From a checkpoint of a small transformer trained on Wikipedia: 2 heads of 64, biases.
MLP neurons of a small language model. Each row is named by its layer, matrix (up: input weights) and neuron, and shows model dimensions 224-319. Each number is 128 + 24 x the weight over its row's rms, rounded and kept within 0 to 255. Numbers have three digits each.
A block is one neuron, or neurons of one layer that tend to fire together. After each block is what it responds to, as a language model described it from the Wikipedia text at the highest values.

L21.up917:118144138133116130113125121095089102097116104125102110148135117109147132129155116117146134099156158092157137116163115144130137142167158112143125128142160168108152114117107109089136105131130126103139119133102082139102097172145144155131140145102142115126098131072108155122120093113137107120
Responds to: Line breaks after finished sentences or table rows, and closing ==/=== of section headings, in Wikipedia articles and election tables, e.g. ==Biography==.

L9.up95:115158149143132126126117150164107133120050127132109074093105151144140108143112135106129134134109126136154169106062140132056170131110119140171134143119126121125147123102169172140119094135114124168123136112140114166095149131076122134138146121105154133127105129106168098121161134109131114153
L9.up160:146144144106144114108103122123128113128084143148168120122174180127150079128132118166102140072132117122106137141119136120118114121154145160155116149135130126137104147151136101109138093121143147119119141150119176091133126102126163137133139129105143118132128128180166098105154178169074128184
L9.up162:091131093125114157102115163130157100166115162104137141166143151160142154083108137141111115137146145158107146135102110142083154160155144106116138127184131163128128151130168152119138152134142111142128136091116179119145098112111157149142144116125126076150134167083096120140097162133109157151
L9.up219:130114135113128128138118159158102134126116125118162183109149186144123156089105136126084165144102185159084120112116140119098146150133141115134132131149097127104142184145109126106076138085180155181122088120122108089121092110109115102124127148110109125143082161162099120091130136135107100178
L9.up497:136132129132140159109083144108120122097123076101130124103126128148113075132143192161136161156113056114127127099118136118129112124139139134107111177120153136140160119141139146099134132134105088120140136129117166106151095130132073098141169083134138134167088174120132108088207143133108152126
L9.up1044:144067126151126133142114144093113157138157165116148146140116090110137153131141149144116150133086098142085118072115127132077171140171139123112138096130151110151169167148100131137112110096119134127111113110123099168132087161104111135104114126113126179144143151101157090135136126152108149145
L9.up1069:151084129104109139128115141130124096163086142130133121154135149119116112098168129159123135135161155137111146098076096123104109126097111167166129163133128124145150129161159161102089127120178122155125143146099137161147124167140163106103148122116114104096127114137115085105132193086107152109
L9.up1080:119127128140147152146082158109121106155147097166108070135112087154093118120155128170120121146079170140112122184105102132121128114144100103105128138119137136129145128164117105109122107148125138140089150128116153157124085117111112140155134129114148141113153129139151080110117084130115106104
Responds to: The first newline right after a paragraph's closing period in Wikipedia articles, before a blank line and a new section heading or paragraph.

L9.up173:126133073133123127122120118154106136117116148095128142132111105149130149137148092101144132118098129149123137115147097125131128119111129145108187103082126134124092104141154139114156137125138098143139125115085154104139088126107133130169142128075132129139093155158131162129114097119103097123
L9.up415:105110131097125128107103165088138116079092147109087120123153132158112083105096146135104099144164157114145148113108088150129140142145151171153134109123101095132106165074158156127148161142136154166099131141130061129145141145118109142135158193116111088126154130176109154133149131162075095090
L9.up479:143153127101132127142133090146133071117136133130149109107143103130151154156174123127143146146127107129134116143151146121120157096159085123127167116084108135135120095099118136150134118143105137163120155084114118120120121122139128190114084157108121153136092082128098105134134142138097145123
L9.up755:117115107140134156110145111134108091152118171118129098128132123159101148095160114131129148107117153149121133126098119154059085143192141115105105131095107114147102103113128110132145137091110131104110159148080157073101111124169127124171116128147118146108090109159110081146095123139135122164
L9.up808:103162115117149168126135141100125116155123137162136104117143107178135153087095128120089107109140175137138147138143146099142122110143143155077070146118094099128141135117143116110133107182140143156107121143136112147144106105126104134109124114092108108153114108148120132093097080140176157152
L9.up994:157138141141130083144147117125125084124092109107147148173123130095141142092146160131149106113128124152138111107113149125143104148083145123119132125111134138131093108109123161108178114110158179133168130098109155128161125102128145116106107140188096160147126118135115109116141129140157160134
L9.up1021:118094096120205133126135149120143101148143097109137161130151092128107119164155140131117122109112089168094113100136140159103113157143117134125115106126126150140143122054120111115162125146145148109138120126152106101122121161136153175158126186158131159112120101160107104130149125159136118135
L9.up1085:099077107113135113106147098148138115116109142085127096112145136184135151135145169144166125132160119124115092097155128115150121177168121150152155138133181153136123139108110133133152166117067142099144142103130090095118130124136153140100145147150166165115131121151086138156168103105140089131
Responds to: Colons and "including" (also "such", "include") that open a list of members, e.g., "five departments: Middle Ages", "including movies"; weaker on table separator rows.

L21.up213:081122120144139089100136104120096119103141103100126166109148061139055104160130122134142097148117133151160087138134131147102164105095172099139151160106131102138170073111135157088133113139108133098078152123142169066148094115127121128139136141135116134143150127159103146114154089153158127174
Responds to: Main verbs, participles and linking prepositions that open a predicate or complement after a subject or clause, e.g. deeming, stated, revealed, with.

L16.up67:139117170144100108160113109125115114103124084157147164117070148136174099128153109155168127123097123127118145188141122173105112122122094105122087148125138109145140162082100106158129104136095150158130130141140125166153115110123118091147117124138122144105155152142119127160133126121114135159
L16.up126:181131134126120128124143163127112201102131124142106129151149164112156115127095108158068143136116148102136125123166144147125151134124136158130129140131163158154133144136110086086075124124133124131151119083124124104164102126098122178135134135106105117123126166124135100114150056130162131163
L16.up128:103171119118103137119126138125104117133149117136161114087149116068133126112134065150097144086084149119092098137128153121166136159160158103132123156172103121123141111124093110119165106119117121145102157150163131113133137116164104106070117163097159101138172118130124141155139130116120147137
L16.up419:110125138105119122122119093133134106162124109136159127108136138126163122148166102108158110121144166119114134126118117128097153099131161133074123140139135114097147108147132133164087131110123111121180159109122128170152161129071084087081105111137189089125156125145126119127124124107166135100
L16.up598:133142159144089100121106145128136158110133168141118151146146152167154108112129129147129139121120133090130169135125103139134101118150164114108117137105183088131137137130136139120135137156171124134105107130137078173122125139138143127131127126070133114117127156135145163111125127145110099148
L16.up606:144145094123118136099087099155127107115130147155129156163118127149140099094096125178054131116108159128098123099138163115177101140120161157127139123143126144158151142126089104153137126119122116130136114114154096173120099118080089119103144119102147149119185138130120118128152172090139150127
L16.up691:142164117133140078139130124134180131152138145135133152126150156113174059168119163109092154137103125137109128118125111135111174113164156099122112149072155114134138126157155096123135097124126156155072104129128129096143133121109088107080170136145110131120144118130139138130144143132156150117
L16.up1157:091137114097118139120097111143105128143143120111113106147104113115112102143125116149138092108114137126130154149122084124113132096082105144163146100064165104176165139103126167119133107096163130120115124087118193086159132147055106074123117139132170150141154112119177175121143091094121119115
Responds to: The first newline after a paragraph's closing sentence in Wikipedia articles, as at a blank-line paragraph break, often before a heading like == History == or a new paragraph.